Weights of a small GPT-style language model, trained from scratch on English Wikipedia.
Architecture: RMSNorm before each block, rotary positions, untied embeddings.
MLP neurons of a small language model. Each row is named by its layer, matrix (gate and up: input weights; down: output weights) and neuron, and shows model dimensions 128-255. Each number is 500 + 25 x the weight over its row's rms, rounded and kept within 0 to 999. Numbers have three digits each. A neuron's up and down rows have the sign that makes its largest values positive.
After each neuron's rows, "fires after" lists the tokens most often just before its 100 highest values on Wikipedia text that the model never trained on. A number after a token or word is its count.

L10.gate1116:523504482532502455499496512479500537512520463457479503480510515497484497538489511510502500558495496504448512467476513480519485529507545485488484518503537479490512480498478505504478506509497523543481495483515472519507465512471526505511519460511526468487496528507527472521518497442494507513521521468440530507517533491528497499507524499521439500515477500451483508478480516488516482524503
L10.up1116:539479473481530474501535493522476470466500544483474552490512475468540508499480503521474519492524488455484496482502515532448508517508529420485522492530447561491483483487538460540550528551552500464530508533511541504518529495528487470484469500498513512516501536519497531500514473477544498456496492511516502520504435498533467493499447489516518489524536505559480505504505477491501526462526
L10.down1116:494514535491494480491481518502517475508520499474532498531516473475462494484508497462505498501496468496483527483545471507545488540529497518494482483508493503495484506499479486489494461507494502530496489481517496479505496473495493499534539498490502509471510524501507439407509547439503498520521501463503503488524497449523510503489479490492474511491512449501505488507550521488440499517477
fires after: "9" 31, "0" 23, "5" 14, "8" 10, "6" 9

L8.gate394:493530446533532488480517491538499479500487505493532503466497490473505472464500488514498530515543541531509497508513465455523506517527478488526473508522473486486486533501536461533482509538509527510532559517544502542554493490482474527475454501498501502515522503507477498512489522496490514500544498479479509464477485518484538526538518488519465530524499497445511538450461512483461494493527
L8.up394:503467505490527489499486468498514530511482524492488522504503523519519512480514479488535546500518535496527514527495469489503523504506494494502492518524494528457504487531515521489489509480458515474507528502490469472476497479448480558538480489485561484528499504509493504496543453522490494472462498504506503476476506516511509478500466500494520522545568505528505507487547446508511471511495
L8.down394:496491477535492515470487437504547524484459524481490529560506522471513500513536499490512476512509533491478512490497452511458508506521503472533484535493482486515505517494478553467490516542501490483507505492472482492488512482502480523508534542483515501509464499514534513538491487491519453460492478470502481471509509462470518527503478490478482488500481503501526526492539497501514478488508
fires after: " the" 37, " The" 20, "The" 14, "." 8

L8.gate487:491517516571528509494480447498483479484492469463552507468502530488454505514481474530504567520472499520481485506521511469504519513509463523521493515499473524489529470471529470498560514520504493496533483532548472471476460491507509526470459520531474450497474528466523523537481491511489513511482540473528499495486494503430508509467497531494530536508511508488502524477455499479489512505504
L8.up487:503507532518474502488463472540520528508503517477543534493514540473501483530484475502526486504464498496492529483456513514484498497519508518531511493548512531496481504535534430545493511500513534505522522555498522479479535504474461516526486527524488483503462477492466512531517511515485545497513545510495497482498486488508503507520509492495483485479500537493502530502478452497476476508539
L8.down487:489506478499530485512500520501512553509498532488444524506478511477549504495499507488496504486506499486518504514485454524474565517496559453516472489488508509494477473492444511524490508493525532501463537477529538504486515529526479486509562478470490534501480483539505474540518520504477472523486523516503506480512485503519490489496488467445534477468490492491484476477531487452553485459504
fires after: " the" 49, " The" 29, "The" 14, "." 5

L8.gate886:529502507506458497506504453477457491503482464486548520489550495514461489554499516496503486493464510510513499497470503517525453504509506454493479496488490487484495525497525538497530489501486496507543475526493550520546517472477473483476499528542514462469519514516495520514548486511484494531498502494522520496539506488507537532488536499516502507504450475482491565475478467536499544522519
L8.up886:497527487526529483522526538521500479501512524483504500481507481504503538526514483495512520530513463511503470473493439502486465488473515494510513491485488527555530496520533476503494487511529492515483507496496478483464516504494533517492472514484482493480515548487521493482491528506488461485516441491508435542472514505520528475522488520524568520519536497472511502481465502513509490516476
L8.down886:540455498470495501531464493512548542501510520512510497481506520503527512536461552488497524551485516540494527509487479522494519510527516469470469476535488469498514481519475530485504468545532506485498490478533554501493476558510473524497476494526522545527456507477490484522522507487489517485506518474507474470469508470496546509504481454471492495510482494522527525497576475490551492505533
fires after: "." 82, ".\n\n" 5

L6.gate1090:488482521510514448493452518510496472460528484501497468500522483535555551492538483499495525527486516518518468492486447493484437506518501518515515527508501468443496465529483517481521533521491477500491546491435480537510510508519478492496522488481513478513506486517499498483506472489507486493483479527490538481506491517485541475534497512481527510474475528510471471491503498538476490476509
L6.up1090:506488525473510518510492501516482501516529472537552480497535519553521541545535513518523505501466543527505526517467485537496496468462517516455497510502505467480463481527516507535482516521457505466482549479450520472492502549526480435472523522469515535560483495542509530479494551484457508495499507502495435511459513445506492498507513519482542477498480493520509525504509479491495533499484
L6.down1090:513515505475484539496526501516495523526503514509519544514475498475463483509509543494490485494543502518520495470484542489507519480509481464503476485530499520489490496482500506501467459488540522497524497473531527472522517485482519509521493495500470493514482497522516504505489506478535545528489534465499505547492514475493507517491482471547464471539517537494496485509531500516539504487528
fires after: "7" 21, "1" 18, "9" 12, "0" 12, "8" 11, "6" 8

L10.gate500:511512542526511493497493447469483497496473495525494475484541522470524507527497501507458543511489502514519500480487521470518490457495507501516495496501513499538521462496512484459559527499522507465537485507483487514541498476467474466505494534472460495511493483508489525538513515537489482489463512500477489538475450533506465479480491480491510499490510500486491518471515504485499488510477
L10.up500:469439512513500495523510500485545490458531494467516484495514515519459558494520498521495464547515513536497488478531462487494531487497507481491479495511524495492524514501561485527495515522510505516504478489518489525489516490495505507541482518487453493484512514553538439492453475497491484555480514499483529464472477475497489508554438490529478514516494486510527478461512492499488509505495
L10.down500:518524543518491499472506467492494512500482532513505448497508497450524520456518541507487528472537497571473501514460502502480466485555491520531522496498496529507494474526491475457514516493526454466490486514490482480508549476492521483466488491526520520529523499486498481566444536507498499497490486457502458500460498526492542517509478494511536469484481537508537494475564470485510506541509
fires after: ".\n\n" 35, "," 29, "." 23, " The" 5

L11.gate528:545472483508524489514489531492504501495453504481507536474515491474534503487526479442455469502549508461462506517554533540554511514497454481515516499493491516475543456512530475527501548487465508464452451562499468483519483499510483461544519494493506466517469493483483513518478493511503533511463511476556511487457501500470501514527471507486500529505503468502513492469494508493525495493512
L11.up528:497533475507469455497488500444506492491492479521491488510487510521505534456470502500474556548522525514487502513527535505490497486541518536511480478526472535521524540484526481486463493495487526493488509476486523462485559539527504501465492503491520490496550536516502474478494523508487508498532532485498495468551521491480536442480488524507477499552514534518470512487450541532520492496556
L11.down528:519535503456448545479470513483546456491478516464492479538484522473482520458469549476467540477513494483517512513479493495482485519493492481508525478488506510514532502500509469457482522513481522489482510567500495493474517479476525474515444524535507521487438505535507514496527509487531515499447517498493494458499484496464505451525540504528471487498508509533476516497539506483508549504528
fires after: "0" 44, "–" 12, "9" 12, "." 6

L6.gate107:490509523448536493544486439553434517445487496509509492512478480542502485507481477491477530435469497515475522487486521505491523485483538484521500516550495534524519516520518496508508493480481507443494519473518484488509491490519538475507499535512540503496493487498494463524503471454494527519446512491513545512533451474530535499478519519498480445491531501518502501500516488451490509475543
L6.up107:493466538494515513461491487516478520488521494470474481518495499489471491490501530456486520538481520499470517480532472534471484499505505511511460490500535535497488496487503525455474492495482461485517491482503474562501512476501533495503488494489481500526506511490532469472511488482475478486504513502519504491513521497477536499497529532460514490485506508515482475483516556472489517462495
L6.down107:529516507463503508558533456516516547529500487511485486447505525519510452530496506492521519510471506497486491502479514527505543506498475477528534483527509519499485502500499534448464514510487499502511491512506508488516527480492519518475538507494505509500499500481457461551509501491530555524509528486501532507495484461503526482522495481473496515477494478532517522541511476498507481507504
fires after: " his" 21, "'s" 15, " her" 14, " a" 13, " the" 4

L4.gate797:449521539511501477510516483489510499525503503475490474509473504467500529520465451506509517466495485504527524480506542470514482467497530507506472524553480511503471498484510471518462503489475471488496485515509511513532524467531523519477479531524496508531528523469472489503484470456533506494514504472475547478502499458514515502495544483476529518479504469466500531499559514480506514496497
L4.up797:493566540483451493500536532498489484486460476478525516530481494457497482516493526504495485474461507487475535456501527491498462503504482505519493472521449482487489482476481512471475520513496488472538502473527487512545521445525507518494524548487495561496504536472508482533497538507534499479495525519505501476478511499541571504514522464507517529471458470466509540533490479502488503455554
L4.down797:489545526487464473540485503514513501503474507532537502500480486447496435453463539492493492505489508464518529472519494504496515507520487489516500449539484519519488487472488501485458531530492489517482513477492483494537547449532472520502508560491523550537490510502527476517505506524547501493463531555484520476506504487553550502490517455504538475479486483478527525533511498486533480452503
fires after: " his" 27, "'s" 14, " her" 14, " the" 7, " a" 4

L10.gate167:509515506511482495477534497473528504513492520534490482469478475478523480550502485495469467486474526494495497530451470478464468475503559528505476498506504532506512452504511483498465503518510497526514475468557473521513473516462513511514492513492470528502510535498496498481509468529474460505485511467489507487525452465499495538514486467531474503506459488499495516503534457505522464506517
L10.up167:579505527528501513489604468524524507501488520537465543443499479519511464490491493527475491482487507535483474496503459501469529476461514510495503520504493503479530489482499472505510481529480474509511479481507492568472514516485519465512531547481486464495489547479517490506493483520523446508468502440520517493543516491496491484509481502503520471512488490487465528523549429512484483523505
L10.down167:484518512476480493449500524498526444477529477501498512450499494505487423514475547509491455513464484499488495485465497505522516516520481499467495465484507484521486517498478498471497550524507493511471524536532482467461526508507507509497533511526491447483496480486506467495457493457527527519506533510508491508531509453500495495541452516494482525509491505468486489519502472450464473459461
fires after: "6" 19, "4" 18, "ar" 9, "5" 8

L8.gate551:496485493493503456486535518484467538511461473459490506464513523535531527514535516532510461503536486513477462501541477509566509508455471481504475539468459459499517452490423524518535512508487498448492506512514491528521522499474494468504489490529507489488568510510507480464526500503486512443485483455497500529478465511505524479520480498525501543478485509537504476485479481497500491480489
L8.up551:493503484509442497529506527496521521498475497501496503507539475494475522515481497491513471529505511476497533531520509561522562492477473484528512523502493495466511507463486463539494461497469489489486502447500478465493503541528484521459514491523501522481497494513530484474475555490494465502483461473513484485472537531468514522523496468501469484519487508484491527507464512516535481468555
L8.down551:499533522450509496448496509499521500499462493462487512479504547520489520505535476574510489498484499513475506500505532496534501513547465508460463483532527498492514490506494508518470499486493504451465487499509439507451497502499561505486495483518502504464536542461513552515525461510532507520484508478514489496519511547519466487524493471497500540541532463465463514466504497512487513474478
fires after: " ." 27, "." 27, "," 5

L6.gate330:497509491539517474513537496473547487470479543481498477500497483495480520517520504484524538487545552497506486500523475537506521524472538456540496500482519494506515518474487516468542477478498489481511509517529516525451498492491448516543444512482538491534464482504495543477513473470516491503521490507465469524483490530515484536528523493477520497488523481482516502484536502510514507447495
L6.up330:517464536438497535507496505521507477502472481461521486537530528526543537490520505513486427524525572515485471475493489529482464481504498471517518461520512479509512489498531533506531462552444531502483503463483466492476494551515546506526515486469491482538480485488514455521494551502538476523512517486483493520474511483524489487541514481477516519462474509476500509489485484514491525505530
L6.down330:501524533502487521505488487530473478499457475471483456485484533498510510484505506484494469494492481493489491473497512525521483446518497521453491516528493500491436475524458501480410523524493520509505524495549512484556551484534543507470525503507486473518573513535491504496508491492486506550465469504528514497525514440484512458462485462515474472507480503489510490521507487502510494491487
fires after: "0" 34, "2" 19, "9" 11, "7" 9

L6.gate25:488487535547491496459457490559496475502464488512550493492543507531506533482520514500535519494518502544520507516513509450527442492534472510538489478498503491447499493475533469474469504531494512538540481482498513483545493504476477552521530466493513464511505511514481476523536491531503516548484501482482539531451498525525547474508473533488488527516501523489460481470492540504488479500490
L6.up25:504464479530493476509496490526493544498428513488526514466537466492510513501483486525500544510468497540519498466522529510483500525525478481515482477471533523468507542498513562494484530516519506504570551506511511478514510533486439535476455479517527529486496468553455493525502510544492505497489480497522519512507522500525534478472486510498447492467512505567510537484513467522483466508494
L6.down25:487501484517511484469497477445519486506469532494472503491458493514492471529544479509467513486525510509474475493516485544474494505503517455513526510515485515505461450516536469504455510465525471501435490507515513524475482501491515480484536486488487498491485529477530522551528493491517509476495501447497460454470485486474461520484490488487490527504509516465555465492530502499502482501476
fires after: " the" 72, " The" 9, "The" 4

L10.gate33:483468537506504518534470505541508486476489505506470493497472488487518516514516458522497509506516486530508524509503511494435530517503496479532530499491532497475511516521527462470531520515498509510495516520523477498514489478426463539489532551506443473528478450530484496516526504497524512519497519536496512498483484426473441473502471528463494516518504490489513479478500511479537486508519
L10.up33:507482536476465486579489500526549515513508529496434523478503523507525542489529462507524463548516525524554516519513543493512536476523458517502519508480533486509503517487499470524502494526477491503447497488511530467465459539520509497513476484514506489546496527494492492500497501526496504518450482459529457495502484484461507538523495505482494550493470512522519483504527506481484500461494
L10.down33:523540544513466496519519492535468531486507526500502517518530490485488496516496491458489556490504481500472511494521495509485524504505563504550486516552473533495540513520504520483496489518539552471503498529483486548513494474492486522456537497509490518498486506512536515501500465525509509511513500541493444520479480428479502500468459519510534464495526475465468460426503495502479490469521
fires after: " the" 15, "." 11, " The" 9, "'s" 6, " as" 5, " this" 4

L8.gate1123:501473485526500468508447486483489497537483495454498515473513533503498537516510501511520473453514491533465494512514525491538488517525454493484489547489512477519484492514499470502538502459516528477491492494528519507512480469538504509486451520483541503498496486517544512508491513486426486495474474514487517500472467519478533570453478483497475494542484491485514503488492538523454484498423
L8.up1123:507504514470486523497483507528503523527509527517527542465524492477523490490471484468510476496489530521522542496488477500511484507466501453553518534517522495525513497553465559519549483492509532520525550432470523502495513518481491518502509480469495535515532511503492466469489499517493473512497510518497487487530514520493501471509491468484492523481501492529521453487534453505492493527493
L8.down1123:507496545515479495493533494535524486568520532486487535532494561500508468505522523558493498553495503554524484483481473499482546500449468483529485485559484510488477542499484510477472496506502518488517509482540446501528504486492501486500517519555489521451503512489496514495499443538521498523507522474537505500523497480536503514505462517474431500452493493516464466497503508522489525485491
fires after: "." 42, " Women" 7, "7" 6, "6" 5